config = dict(
    num_key_value_heads=2,
    intermediate_size=1344,
    hidden_act='swiglu',
    qk_norm=False,
    parallel_block=False,
    init_std_up=0.0188,
    init_std_down=0.0,
    lr_mult_o=3.0,
    train_tokens=465200000,
    max_steps=7099,
)
MLP neurons of a small language model. Each row is named by its layer, matrix (gate and up: input weights) and neuron, and shows model dimensions 32-159. Each number is 500 + 40 x the weight over its row's rms, rounded and kept within 0 to 999. Numbers have three digits each. A neuron's up and down rows have the sign that makes its largest values positive.
After each neuron's rows, "fires on" lists the tokens most often at its 100 highest values on Wikipedia text that the model never trained on. A number after a token or word is its count.

L2.gate744:473475535522463525457455479549505499520454383459526521494429509506468508556481454477448524543523451516514510492490540549545587522485460517430523447613422620579460508434470502525462535456539525472558518456506524507511561469478558515471439486500491424486435512477437489580524435490506562488519523489532463503520465465496534503508514523446496495461471491579484544483511473484506479495546
L2.up744:448481518474516477485539570445547519543520505486483523464500487501442448607488567441513544465454529504468522473605466474537449586491473485512507565451517490519529526504516530522507558561478502499570551483533519551496505502425474456503492570568567443481461493475476472552517467470450448501560486428494512519446416545492514491429480509513479471543507444466553486494478503483504518503496
fires on: " May" 25, " March" 17, " February" 11, " June" 9, " April" 8, " August" 8

L2.gate868:524482489503525486494520540464490478569537499570521507493516508465498472501499538529564484482475512507507452488442469494532504505482530510468494627538537541527472531522515541566497446505474485567532465514502559492502462545508509474543558516480527491465508518515513509490444484549493520573485396415547559504502513454511490459503417502486519562529541440453598439468544478514476558542466
L2.up868:586553505475551513461504547481462460545565498463487476449531537486534415530498530604540535485455540488506496458365542532568508542470552469444474553458516514457565505521528618537468390538493530471555482519518481507462534580453564462502497498498476502525518537504495474519504532558549533541483473503503595560505437446491503423489401493498487508471497453448570448457537467607451538510504
fires on: "tt" 15, "T" 12, "\"" 10, " \"T" 8, " single" 7

L2.gate388:436504555465427466517478513500498484573518500519521515441493437449501510492493517535477456398522488463445503504489513501478480510495494496512492518375502492564458576420554539484557462502520541517498432525517477512515465457452422494543545479526519465480511436473528579478452520521402457541529504502399523436506499505492489572426507469443555523442517470485535487535480533513453544524502
L2.up388:446449580472483440488509510519529512475485525500565452524493476488530425554498458484520456490554545516516504450485451539457532465479465388454486460501513499497473480499480449597549452523557558526512549496502522545591443456473431430575498485547442510526518560469495442518579508520510471529505465497418524473546539411385550530537507473532492518527490480541529434544469549413469530475561
fires on: ";" 43, ");" 16, " ;" 9

L2.gate106:439478542494517483467518559534481530490463517534578469475510536537472564468555460503491538458533517460461498448395471515482533544446583535497424552491460469471516478467539489490528452513552507487534500564477507568439444479472439510504515525505557505514516513437486494514528535513492499494472452432452522488548487404511497512435455514492540490498466571514508545561502505482496411439539
L2.up106:462494490516559484470409547502451439475447473505542504505493500531478508464477447531468543432457511447500493485461477523506486515499523507494479572448455561467539498531525516512517442540492542507527556452460507494476435478491528466520493515511427406487525516411482533508600614476470532489436525473492547442583545485468494521443510504534504507482444520517520455521542589504456490525555
fires on: ";" 24, ":" 20, "s:" 6, "—" 6, "s;" 4

L2.gate547:529488513473572493500500417511409451543446481519524538496479507504533436507476496493485486449494497486504520451444491475510519496563546516487543460440498475479506482465533459494470557518503517467459481453479481493499447540515490516512430481469578466466476568556451511516440476501511493524477468467407500539477567500482496524527491570496483476536475557482476479437466503525453476494510
L2.up547:519546438495498444467461460447511515580474471495566531494537532505512512474478532557501458452548481544567525504536431513490497456547561559489576523456518460478497470458493542489491564514548458474494507472442525493397468504518442554506518525461477467540483526530479483479426543523510542525539463505417541525460598488421504520549523544501461473476549441517468544472437455524438540512502
fires on: "-" 40, " and" 13, "-p" 5

L2.gate92:498521458551508607460529465498472457452443444442466507506522565504537511442502465470559515499493591467483482548459454436502527507516520548476532536497502504578531565493526472495545449504466497475530511430550492449505459551567566493478529430458484458514434547506483549513460486468507451524568507446522569498473405475555475528560497516428552472542538546460554490471471526448436577506505
L2.up92:534458429447471489516515488357528498531491480479507491496507500597492522473520471486472513559522552522518531552449478509477562433548490472457530481428517493538507494524499457468526503453494427453537577540440430550474502455523463513546496573480562480501508499509506496511455435454502489486533532565549490538512582558496477464504557476506532533497470511473452541455444564508476451487454
fires on: " up" 37, " Red" 22, " Water" 7, " red" 7, " Up" 6, " Snow" 5

L2.gate71:434509544519487489547469499489428653513513526527557474422514525504491524467487484569504546493535553542523542410580504535538486539491495493492475452572520541515482508425459534491509536521470563504469463552568460493484473443492469541499471442466517458506516443473496521467446503549556482454518522481508506594519621461570595452516496525502503459535513574485482480547400518446435502484500
L2.up71:440462534535557560578445506512390545433469431494487482493528546526468515478470417485434492568474548466473532493518440510485459533498490469505490424576509475509461468502484474423481563480490497504495518495546482428459474512501499551544505389446511491525546475501515545572484518518579553505517479375431475541539538484536532415507481536502493522510523482520484495529461529553443621538529
fires on: " State" 27, " Private" 10, " Medium" 8, " Rural" 7, " Federal" 5

L2.gate1155:450502561532559485493598519521557492578439433494502489508462519454444469536492574450521473540512552430450533502530430547522433488481525489455497512528495463561487476568509478507473502428465535422519467514552571449557577507472483522545492495529510440481491450525504485447467440478444528484503555434471506435464505482477514507570477443461491559516514536520486483484447510536512505500514
L2.up1155:481490569490546497438557518376508565443555464510481495452546520530457562542466492428532453535454524555532529417541467559457553459477489481510442485474468491483522456578499484511546505497466570488540565538478515530457447514582524516486583517422460469512413533494548400429498422491471485458513559504484464458460492468533464546522474487511527493594414492475458476455513487495548522417485
fires on: " March" 15, " April" 11, " December" 9, " November" 8, " October" 7, " May" 7

L2.gate660:497520501496497466579535595511492553477495480468488590511504539486429513487409578522527552512513509479507567468547533496519552466559498502482484468490530507522491561550526461550536545537491472466536517415428464497498554525489478543505510504456494532595511463513539460465494563553406519440522546573499561448496481543493474515464530505453552559496463476516505491491450509557510573558533
L2.up660:529449505511439554573498566481462543497479413539573552562574473474501545585483545519489537560495538493445562516452535505531496543455506467476534448460467517503475474558569497511524544481534432457534468534447494509491470534475530469425594425458537545513521450541517455511497504457493462489471461589501547441597523515571517462573451519473530548535503462522492429506499433493519507461461
fires on: " of" 47, " ex" 6, "ach" 6, " str" 5

L2.gate847:521495463471486505511479539539473446463484544517510453481564493522536451540443529500481522442541453415407508557484461472478563531521594455434508483490538458496515515505529515511486482590557386514487497518551526586482528504482481427531411514478529490486489491540477505525540449540453483536499500466477526518549464561529547441514436541480570490539509498518486439563535444503550497490508
L2.up847:480441492486525539520487542498432506468524513468568523468537480492464505570397539546452551517526471497511471572489477454506508522490585492462485486520514383464492426500531537468474474484552466522547563499506464567496508541543463416524462524505507542455522491507522464537485503525546472494497484507498482523548496431554535415568472521509489521512475465536469518498493425525532452492551
fires on: " Ab" 15, " r" 14, " d" 11, " pl" 8, " t" 8, " Pl" 6

L2.gate530:478434438466527454492456429559519572448537478506494488511458522488520511499476448576503484457473460469515488454474517528577480575486507465509585431442486494538503535503455477432481468491539514526511473441526552555535478512517541529492448505498437515506446523449453544480580483499469544474494607454501518549437535469513444567535498473508551470429563454463529464479537481565508562503494
L2.up530:598468453535507560484465436503489498479481458435486484493506498467562526425555520566475445521580460507490479478514521487491540505498459505509507472478490465457546483526473487503518466528452479481561565504517514487545452486570446450468486454508499479539560515444476506566548538506556513537581554469532513526442546478454463490503549511523513558418523464457535557543446451525533508514512
fires on: " while" 22, "==" 14, " is" 12, " While" 6, " can" 6, " After" 6

L2.gate98:439508541470520489489487511459543498494479500490415470455585493447522501476492504492531455528496494488541505466540483494373500537558455470447474522514528524513442538491407532462502547485382535475509508495525533456530452556499481499481447387561503494548467432487509493554496575503542505437563525477546538509517532569512506450431524512598530510487468505559514512466516539423506520482508
L2.up98:426498518533457480507467556512443492450450561511438442480510487497465449550519570456461445502524447473534502421413457544534478511497388540584523527510555493562471457508497554507549517457499563451514506485512555572567524474467465524531509565556469454486435490471489518575571461476502446511492563445521437497521545495400527493532549499558519486549439524537487519448558488576488588513466
fires on: " by" 21, " and" 11, "os" 9, "at" 8, "ras" 5

L2.gate268:507523529460482492508480511521538413472535447446454513497522514458422508457485540613548566489472496411488517507456469526493515579496467540577528494548519512547482513476494514518455493491431430525448563475509495523492459474486489541532493515500506504541474508525437518464554535490548550532451496500497515518533530494518411476521507521513486535459488519455510587465485532465504474484512
L2.up268:495450483417483478589529423480527473469494490508453479456551485509502507546441557574546507563507585498482561602469484505541477489554568457564491453546503569479519487458483555528457515474447451541533529453483514525482532522570430502481413442541496499606437561493405535436496516446525430517414454461587526571506467461469531486471518541503548607479576551545537546515519565499520503496442
fires on: " |" 64, " the" 7, " started" 6, " 3:" 5, " For" 4

L2.gate1019:491476427460545466560510501515545564497571505541498487593508451484477474465544515494493514516519507479496512658512496498501446475485479429476576504516495546488457458484525490484455550478475500528590527473503471511459522469517484554496523450457530428472548463483585456504525424540562489538449446481506508475416506516578446517437574559492557526486588508382497455535509495529521524466538
L2.up1019:438489524536505503555462493562510464505509499464540471487471521515574516482454525525482502432520518477464454482456579492484455478465497437506454556491550425545543503469533492541551473500506555513525540499520450519514487578461492550540419554507568494446523472547479432531473427494498533525447543546523458574527462497567498529455555478517570419442509512450571522526544444535485481444514
fires on: " by" 87, "|" 9

L2.gate563:530478484500548419468517535484520534439510482480440497505495487498532556502543484461478587586525472390511501535421545495540497484501445467545491514571544523560519491583554522532487525463461482549525496466520504462480478555491485504516537480486481417532431603489471523490487448491487484451451443511502498470535497526470573513496563522504435508480544507473516485496442461469495542534472
L2.up563:547459491536516434492550514471450460478547499527458525518507456492414499488505540483493547530505436433478497518447492483542525550524483481499528495498488503466597402516597456470472460403504449504509578558537488581538513548534558496496464514486489481466494496509462506474493476430455584495531604465547524562494508463409508502496446475446482485451560547500552491513484502491552483497522
fires on: " part" 15, " north" 10, " east" 9, " west" 7, " south" 6, " western" 6

L2.gate844:470468525494482481525490536480488548471487531450485494495482504515469508475449457547513504495455477495501507546438471512484487397407541559469496468555434390469550451512567539484527519496539542485520501494524504528456491541523555482496488537554491530487460551515488541477557477560492469517446507456535450470443494511470547540601536448520536543466501461497499577529468557499448424478513
L2.up844:540436509574481592538508460520488514473556451494492506492501528475492454528504509521502412464484535534499592486468492470510457491502572445469498470574495460469477540473595449458480509455506602612559562530505531474468425499529519467498469505544509520503480523441464508552491514412475487514460474610472485528439463525399480525511445479509555457523532494494457542550467533501424511499503
fires on: " American" 50, " John" 26, "American" 5

L2.gate1123:548555443541493546480472467468549458456511504486506444514428483500486516540471523429546533480491540518501465461457502439474523495500543554500532532520533496435454555508491513517489487444457473547477462505457477542527540490473554448486446513502417490504576542533448490421488507517446572539441511510519472568502440494493541507531526493478518557537477495504449520469508528499492537503485
L2.up1123:476480448425521566475547436493478504522518491481486426545534495458518441486465528424480502446495538521439504485492541456496482453485531534527507528506521538461494518503471481522481581470476491518491508468476444545469473496502509538470500478494489481470471516546447514433532578452527501592443495479492442596525457466479511420495512468437548570470470485531534529510505500458503514484445
fires on: "\n" 88, " ==" 4

L2.gate1294:516502489495481521517425541560509523521569488487476446494579494483496511487418424577494511450447503584516518491521519466466503435477515538559478477463582525446473474450498528466480556487504578541531552487490507507535397450564496486596490467522492506542490462511599541523458500466430497515428480482542506485484479505450449415509523509407497412440527506571462540577506453428436448452549
L2.up1294:532489560514515397537530502471411580513530549482488433556538454459575522413456475485595593549495516452487492491432514531516531560495484525440507547485506494465502483472548438489479528491483439510481481458504510471479498488535494496475485528520520482495538480540532471486445512548488499495527479493561499466523581463524531452501536530388605503555564504462473545561533522521492482502530
fires on: " of" 60, " local" 21, "ist" 4

L2.gate27:491504479497481490452462493479527530485480480474545489525471444512492539507590543452509522544506589548517484429525494510477495558530544527500483475525488490504559525471519450500472459480522446586533485605449544536474502510500469522545560504462526558519454539512467528544498525552528569534545571454475476465526531384475533540504436532497503531505452494478561497445505490538599458547552
L2.up27:447525489459514421528514532538479467504463460512495518496516477461480413454479444454445554503554546500573481439532523478553496509429531493480507517466463503447509506538544407551483482507514557524450497466563542508477490485482475495501542484501506523506472514540491490571487521495496565398530494625496488496610476485494477517480480509552460544503400474531475547546474459507494560476416
fires on: "R" 24, " R" 19, " (R" 9, " Dar" 7, "-R" 4

L2.gate681:532518481538537543497498455492490405525460454527486554412544430507438531545495489497508525493496523491555468495486489443489487436432611571451525484533501511495480489445557457470547502455474489509466449496501393541439532475419480495443573585520449479481477568545508426460543493496519496505486462622499514484490521574509526500505463472515473563478541488556542436434486561537458484489537
L2.up681:568521517514484444522479501513497526482553588431467469502548438450510494540488495438506471485566508426524502467556509521572478548501480536527538490568459501499505514545455475487548475410470534561394567449509576406513511547528497517465486469445477500525487491502494546524466542549453469470565547470518502531475525453487509508500521484474514469500440507481504511570490474538557493429521
fires on: " to" 50, " 3," 11

L2.gate694:499571436491507503480504529484504448464470470444537449506544447430505535458537478475498488561495483458439476455562546542526432506461553442455476538485481491446503427507548477452456518458504499505535505446448532453566428439427496444477506547461473434487482496545479441563498482474457420496573538517500526465481497443534546474562476518501523446455507482489541585478504510510463509517523
L2.up694:574521508448494422470499557446480477473465483450514466521562536463450487512509506514508438581488526410481461526462437524546461451538481491482499479525547531442417497560496496496467504470441564510521478496512536462525471469544502409488526509482490470539425483529535453532508552440467541495518530466478485507477502475432503518523473541500487484500484487488512533428520510531456514475500
fires on: " I" 44, "I" 10, " by" 4, " |" 4

L2.gate1127:494494601521511535402543475492495534593607555469523521439491458504514455436507503581516411543516369568481585535499480533435471571502542539546422473510537493479531478483430528450482471546471530430525495506499442432527428484503475459418454600464450485444479502486528485546429491489451456469483462507561470468501573535469483530469518571558515462424557516507480540558490500523501485525607
L2.up1127:494490546615496460493578472549516497540494570482495497467471505481497572482565450464470521487473455533505524504520480530482508500476480489535544528549488502520521551577457445533507521500477575511443495510488545486516484455456513514389504507454460527453447497473460505516536539483389517458480476477487508497471510501492448477457542523556518500475491569490519415528454487561483530508576
fires on: " work" 21, " trains" 12, " working" 8, " train" 6, " Railroad" 6, " rail" 5

L2.gate131:425471481546520582511515495635500529560488475479514493477496548551504529493551455469477502552437480490539477512564495406493429514515439544626447487448528446541510502484577433511483557521429558487545545448463501529521480543534500484516384571524479541508470604512480488517503502519479490544510566454548538484511565521527494450485553518533543518550465510553504463480483503558484433514512
L2.up131:555564413501492512477520558579544520478486479482499531490465574488559500534506437534541442549492516552462562487493594530490480455452414497478501476566497501482537458491523438435509425495450577477584483559527462500487436483419467555530494493552399521514494531464518544511422514508479525521467453527496492488421490560540433472469525485506509457448489493536411460421569458472469537518523
fires on: " of" 47, " on" 18, "z" 13, "°N" 5

L2.gate487:510546516452543482492460518485568569564469471505538529394618480479600438487461515532457386568496471537505509545522560502548486513537507487573469504456516502523458565507493512545572487468528506502526503470487509430502481485505470536450454524469485543475501538552528506435464583474557547514472478501458515515510429485489501527520455502534449536421506506451437534475498630496434502473542
L2.up487:530539436503492559467538452474452475532565523519513494523509520473542528479443478551480535488471485480572472466472551523588474520513582494503511547463520480435538555545580439501536499560499413504524549489495513508459486465479460542508472579471490497474486565523557507482533538494513512528451489520513493476459451517467527511545532523503510486467488518506417491482435510490540530510463
fires on: " and" 83, " &" 15

L2.gate1311:488498532484406567490473540563498548459542520499516507519549515528471574512500511507550576504447562547473540451519429499538494532521468473542522566517520534484514470516530485526554552548545531511435460528560521549479513421446552500530543507495425536449537418518502473502504521466521554521475554513474439492563455486553593468526495555484553453521500519485444556525507478540565530546540
L2.up1311:436488473491567504500466458485409522359501527503481506556551496488514570487526476526449598481436498479512526508509445459503442561545425466538484579495491492473517509507564497528502548540466473476498495513460525487447507469487488470517421521483437481493574518440556477459464541513494549535554518582496519466500491485506447414520524544486574560552590546492501487560469450484553504523550
fires on: " of" 29, " occurred" 6, " appears" 5, " admitted" 5, " active" 5

L2.gate1130:519526527478456544543502482567551514548496549477479527442456471445462516472467461503520503482437533455509459447480456480536522491530482469530520487504540486530514494493474498545531511540565502517463408557526456516510527528498507556482488506427540467544469559446505532498496499519547462502523513496532508532463452494551505421499460466540547467483560444585460428418519535601390593573459
L2.up1130:513462494450553433475486448509495462494452583500531452490516570507502546498464456475512476436502534482489481463507463504472557447552503537523523572464536498552533474455430568564455521521499550479512509456471458483538505455515527533490505446461520535512510473511510491511512585481485485505438489462556536482497462476424455412439523482464507497417547528554484502454585512489496515472450
fires on: "|---|---|---|---|---|" 23, "|---|---|---|---|" 12, "|---|---|---|" 7, "|---|---|---|---|---|---|" 7, "|---|---|" 6

L2.gate172:546533560447475536517545457497509512556473533543438558507551550512558467503542489525433438556503461538513470441540463518499470486496451519504569462452438485529487541502546465509526459507505477500569552509457597555465529514492506516491492532512499517472544515485548504474494441505451430472532492476536492565503518470477511395518497573471478485507514500526434523459499543468490523509445
L2.up172:506488435475510444456482530465489496534419447509454521523533512481533500531510544523465500544530478537519524518591488617466399556488478451565479468544507444450506604490545452487510482555504496476470588419472516560533550532457487498553500484447519524447510586455487439479565461506405561538539378539507453523471453471508540488464491517454489469508455518545546493474568500508464470501459
fires on: "1" 18, "2" 12, "9" 10, "4" 10, "8" 8

L2.gate1080:513513440491504499452478492531525549480483513467515482474517535498543428511466537422458571536387472524407513519453543507478404580538434534434503530484519453526485481481476483552503490556498505536469529459519501527607492474495480558539408466563519449510511508601439585449442470504423435532382519548461522495496444549436457545500463532552515487493510446542501550507498517507496479514515
L2.up1080:547471520486461508438462473541516509409427468501571450497483521506567457491433506432480549551451534544471509570410540424504427578517353504437494492471543475559530495499460531474494581494506536570502507481532501543509482488493510505500462534530487470502454525469408559405477508452434462519452514498424492545517453512469514485526496495553538501527480431513422459472523492565521553518475
fires on: "\n" 72, ")." 4

L2.gate960:543508483501506515531505559500478512503489558546482483437472547524437584569413528544428526536443505525532542445479477458494517463467459531452534488494495533537452488453534528560516377529467485471523497491481486514496510506485510546496518491506535500487466589596471469542493491544474506527503500493408537593447493491545533492497490561472448398440517471425551539491524556538427523501513
L2.up960:593559488458398529497455526537555535499439509558487527453516508498500562524457534490442540544496578490525512511465453563525507538476489490479555496438560547538492530517532564557437454508504469526461506588529541502484544545499481467452586496504439488515448513600566499572531516484522490485454469515517521578492530507483586473469478563441487484554552465514555532543495514454476499511553
fires on: " F" 24, " Q" 13, " lower" 12, " low" 8, " high" 6

L2.gate1104:542553503525557493457492483494527481494477498538498471580494582479499504493481408527468499531442499530467512466449540536483518551572511468461485463539435498574494505580444489525465545434518543423506529623423457513451506514468471582477553518538493494527510505547555491520494525466470448479403454527487501450523497508494486483488526509444484555532536479505476551505500447511465518518503
L2.up1104:559501469523535442529562510490561526523512478535448525516527434478514455447529508445542449447614451449551478520509533497505481543576447453528505506529497472529484450526523488493460437492501386443526509476471609576525509506437583555496534513576517459473475573544454487447551503501470570508555543470500508511557549593521460510528508473412393512520547498460539504513538461560472501425449
fires on: " |" 84, " x" 6

L2.gate1018:478425535420548469539477455591475527545497429563564471508458526469497543492531535518512531500556521475503528530528497469506508489539503480495497420523453490527513565540578488499519582478529466529491558440589515471458500554442433494529524468467503482477453438438496477477568508511545588485523446504473512538489515514489512525524496501490544476448508529443480463537430515557480503517534
L2.up1018:504448455465488475533483507597502576517462445509501501476429528470447508470513502509474538471530502491479533567450520456462504447519473495492536476511511496508452555490501453541496566512512606508468554414581513401529538525416514477512466481526441520485516485486532496493531493530488584482449581507503481474424540465545566487523486490487506460411582482485442485560491524468544472522500
fires on: " \"A" 13, " International" 13, " (A" 12, " A" 7, " AD" 6, "-A" 5

L2.gate794:445513475456489448508547453505554432548517505433463536502472494471591550464503469587511503506569421541479506520399546479526486534419487480457437468583516565470476495498580421540477486477453538518481521503499502586475480500502493517467539557538551487496491554525537511491449548528519540520505498491510477490497426490514477555541530540504489523486502485501539557492501574461548522509551
L2.up794:610544470520582472520477576604501444493514491439462501501497529449431440488480458471526450526516550431469488494560464490494487450480456455518457519486450491487501503530501470480548506464535504511554558539457483456515483460501490444449489481535569494540412501484484482434471464564436476470505493531475487522517488539565529502450498502499487562487423516507528524448503471531516538477502
fires on: " that" 38, " of" 28, " |" 4

L2.gate244:500493575436505565531526504471509460522544465504431469577481549459499496517515515561422509522408499495490477474578493492549505557540526511486402481545446491435496565520514384479499457545503512560528528444508463490512492500531497552493540477431566538421483494511452541540489476535436545467432512564423518527552500510491600503503498544460358460482519496559523511477556455528476493512525
L2.up244:493512520517434517485460500469473564474530537510484539582524522513416490475463457608517440507458469470546535465518529517525498536584492489457504444500510523472414495510474436480493477527509530494480499522512519588467493498476447581500528478407539475559480471517524515464551505534476554421546488569528492551480549439520555480461451517448488496489504500535530485509472390515487440494486
fires on: " but" 42, ";" 23, " although" 13, " though" 5, " whereas" 4

L2.gate421:428499515511479455531450531565510510464463541491490486521477548469412501532487487437507533517560450469561566513554539521554445475569489496469489566517461529476490525512500508499508496443450497528446491470515502458486512488409419512500518482440489499457492486505499527515543526424488416492464495492518526572510468525473519446519455509468538512543529521457587431439493538553481455465503
L2.up421:473508495551506436538442558564490549479457496535489451538573525458453518411406484471506476505487511469487510535599490501580454505475449522477528564428452558409543530514498449521493503484464417547479490498496441463455503572456432439460483498508480439419442383547467506508500453548476448510497577481526523497432469519479502543603479537512506547551521526505502474491502465575453460446562
fires on: " run" 21, " running" 16, " turn" 6, " travel" 6, " mi" 5

L2.gate82:489501450522498506516435502504419431454467503546462483524480481520456524564577452550519528494516498513511485476446486514396452459482571522470540535507551554511460465510518454543466523514428483456445552475414441494523497445494515558500510510453500499458561492476499536564494537536400505533541534514500558509512533492440583543495485452486478505499473472541468525532528539564480548467438
L2.up82:623475548503546479521537504489497500455507476483612403430549521497494471510488471521511454495446538484500532468484512449505530455498477469504451465492478488460472521492475452477464510449516567473472555498488562481462506509532519544529479497490501518434523520547534452528514495553507481547530441509514466526415482415563536548542440522454518414465551489492487456479484490506530439523602
fires on: " into" 27, " before" 10, " on" 7, " to" 7, " up" 4, ")" 4

L2.gate465:453477521497541468543495501479514481490496531581507519479473421472523544520494510477586508549502530484470429485448496535450570512442583564535415526428497514472535552496557508499469494494543500498469548474545522411597509500432418553493500444447499492469485484443467530506495501500474444467451514464508495493459467532514543448514474507501522532458558531485553492478472508448520557507484
L2.up465:416535488569488525552512455494485537540555429587516545504508483505565512445524434447548465458490578491467501481512469434550583485454468548482454502499466505473499607502547473461488507550550486599408546450550455501542460574461520575500494501480545495552481448428506505521522500506512505497487545480497521442460496512542449517504510546524543527444510496482520520501466520474505514514556
fires on: "A" 40, " (A" 15, " \"A" 14, "-A" 12

L2.gate808:495512579469531451461497530533503444471477497438395521500542493517451526501437562513497494469481529536517533489526525531559484467453478484554488547564483505507440546549559481540558456496573529545565575510445448500530519541461601498480499463447470515489396487505451458506558499483479495512435496540487492519502524409547456512498505491423432415490503552468510453493499542580596472475534
L2.up808:483480502497568506487498496477448432477484447586524548551517484509520490525550574542450525523480543543578542468453517508501489543511567529447523456561513488429517512521510523523529519474457472541512541489485459530552501501518535563466484509508516479566499510526523431512552554492494529534531446481548525564518449429543568494553561495487483421481482536533494436558544542467554523462565
fires on: ";" 57, ":" 11, "s;" 5

L2.gate148:495420495551563527565500428443438558499398483482523437456497510558462492408507465559522476492553453528503521372478507540467572491548503468562509447492507530545547484428488516503460568547465579477439536562492537498443408457496464492478525479472463523535481483561533418495509462490487528481488522506468532481497538520530502481461508549513549515527490514557489448526479478491505556474573
L2.up148:480507520519487469506457454515471446527537464488540553477506519521501532519487490442515476446480459515464541505438524507465451538464441494564472481541457457532513466499552475486539501525518468538474547478598509519477526519468545474541548560524517504503504483523512402511539512481490469531507553519511447415526528498559504473501535538484567553555467517456532437459471494555526509483504
fires on: " Ab" 15, " Ar" 11, " En" 11, " sub" 5, " An" 4, " Con" 4

L2.gate1198:579492497452469547496559496501489520474446513478558473564512526485570412368475522571492509452495500539480514512500497503505447513425534492475502509435489485552529533457505444508440517593445552475505492566495539582563495461508493509472489551508515536551468452518514514526530490507455377575485506484368520548504491518484441588537582498457522523461542491441520518494494480508540430473509
L2.up1198:516526462519472461512528560528553641445519518407466491529477473576549550593460507567474484410463511529501519487561522549529422546491459510505571500487484520455514508436433485460496446510529457508491523515508474551482569536563535442438461469519531508506522562498480573460484483428466465527437551503534525522474464534493505537480514442482495462454535469488532543476577498520539521514523
fires on: "|" 16, " into" 14, " at" 13, " highest" 5, " once" 5, "in" 5

L2.gate964:474469513536501434507497555445521559467455521454515453521515526464489417511469526495517537529515450489536489509538527519523557424538518479525499540514435531471468462494482476483528476464563527496483457480591481515454520548500542497574511518591497446386556499525450521471438465454484521436443532451499425535483525501462550514593501471507501459575511480580518497511466466570547482445511
L2.up964:523541556555399495539494502427554485432483551488523475506501493466495420549533554456555506550484447481569513505578497456544473498506563464568518507470498496499522514502452505515514462470538532444535415466490447563463496542522517494542473466545511382440494491493524543512393572460447530484501525560455499529467541483456563440532518448474496495519475503598536499526465517472502540437470
fires on: " who" 46, " governor" 4

L2.gate74:501512556504429534509495567523467541531528398504502510484534495442543544465526502521504489560499558497484518592458494542464464517520519401442545411469528498511439509479461495505447516512492525528485492440508515547466467505500514530489486439543478503520501485426469592487544474546520515507510448499564467513468450433470577505528462474498525533472554544466472487436544488543445463464513
L2.up74:512492518498543466467544514624513490587424506515507429480538499531488552434502469544489566490481562407498527526536491588491451435524519484451491462417484461518522529485487429510547560521549525540563465462493400555558478440532446530502547464442548507497541511512485472486456445503474492529481526473473618517483470498492490437505504354441537470524401471512530530463537550447456471440519
fires on: " ;" 27, " Nominated" 11, " —" 9, " Chevrolet" 7, " se" 7, "\n" 4

L2.gate459:500496547497518485538489523512456486473513523541533429510471478491455516452547452521547461494479495500511530514473473530452489475520462512515502564525450464488527486560507509487516525474458472472437543445504526482505539539539509356536510503486491441499485518509531445524460459549463447508540569495593558504498499481542583499530483528566510473502477478459559500467497437539556509463569
L2.up459:506532463528530443485526532505496465442493491500544437477474495535481498462451428449524454486511493550555540474489502539513447490503485452440550543495473488519497433438541590446546555448541485496395502461468544437502583456472500443489470498415528491493466433411490496512511498531483469497528531508554495500458493514517455452555502468549534442457469387404405576497485440519539446503527
fires on: " get" 14, " got" 9, " run" 9, " gets" 7, " break" 7, " turn" 6

L2.gate973:495472519506509500505529474558465469496472508519466508542526521488515493473570506537484501499529430480516486496432547449473483528505471507505437464524434421460492532567513477573502494499465562546534574462508490594510534512447492500447545550493529517531494514437572495512439510479536502482418517485526471540508488493576470494447548520414511472478542493502469516445454516506537483474488
L2.up973:506427466539465530532517486514455416480495528483550504441534466573465462514550495454462504520460435512507488561400517480442441451509487504448532456485477547419507470587507518526510535466471415525512494440484525543479583424513550529515460531514511481519512471458443512531449476521492469562365550482452473549498478539523497477478509585468497535514560448532509458470521477433501567521489
fires on: " de" 22, " De" 13, " =" 11, " World" 11, " Di" 9, " ===" 6

L2.gate713:442465561532495466490481517551542552503485583445524463540463488451498499481505452478465515519483501493510564464534475495476518448490472511519495543481533512607499561509527538494532432494574552487571551478496457529531508535506542482479517465518537518540429518508486551560517461591498525488453506476452502454524502439471577528528508546489459501433534512496525456498516504499477407548496
L2.up713:488499500402485569488536514516465524465539491463525495529429552519498525528562425475502529528504526472536470505536476486509504468548522484522474488500446544447494430465524509438497519536519544463554474526501483533477435504474461484435444530517481431531541502510511622502488523465491522544497525489544499511494461482494547485511473474481434473513497552530619528536476476495527469485478
fires on: " =" 41, "==" 14, "==History==" 10, " History" 5

L2.gate415:545498492509502435527514529518471536452521497528462471507469535432460421524569495529612514520549447452554591474517508536611452535574476544545527460502519486494450483557541543505474511497557493476526478424527503508412541515515534522502530482470494479502485564505484519509498543536514523543510505448488562407489468493472517423515425510513458484495553525452577443553508488497439505510506
L2.up415:484551536492483512511520433534511547483536404537525538545510475509496497449412459501502449478546537488561508532495464508501478492537483483444516449593445545545502506543484486537480514547492505521506562491481561500494519589475485503528470485523512481438497520460443471504451474474502555494429525505499521550503490525462566473551496468502435469532537482473451495480542421441509472478456
fires on: " |" 48, " rest" 11, " break" 8, " 17" 7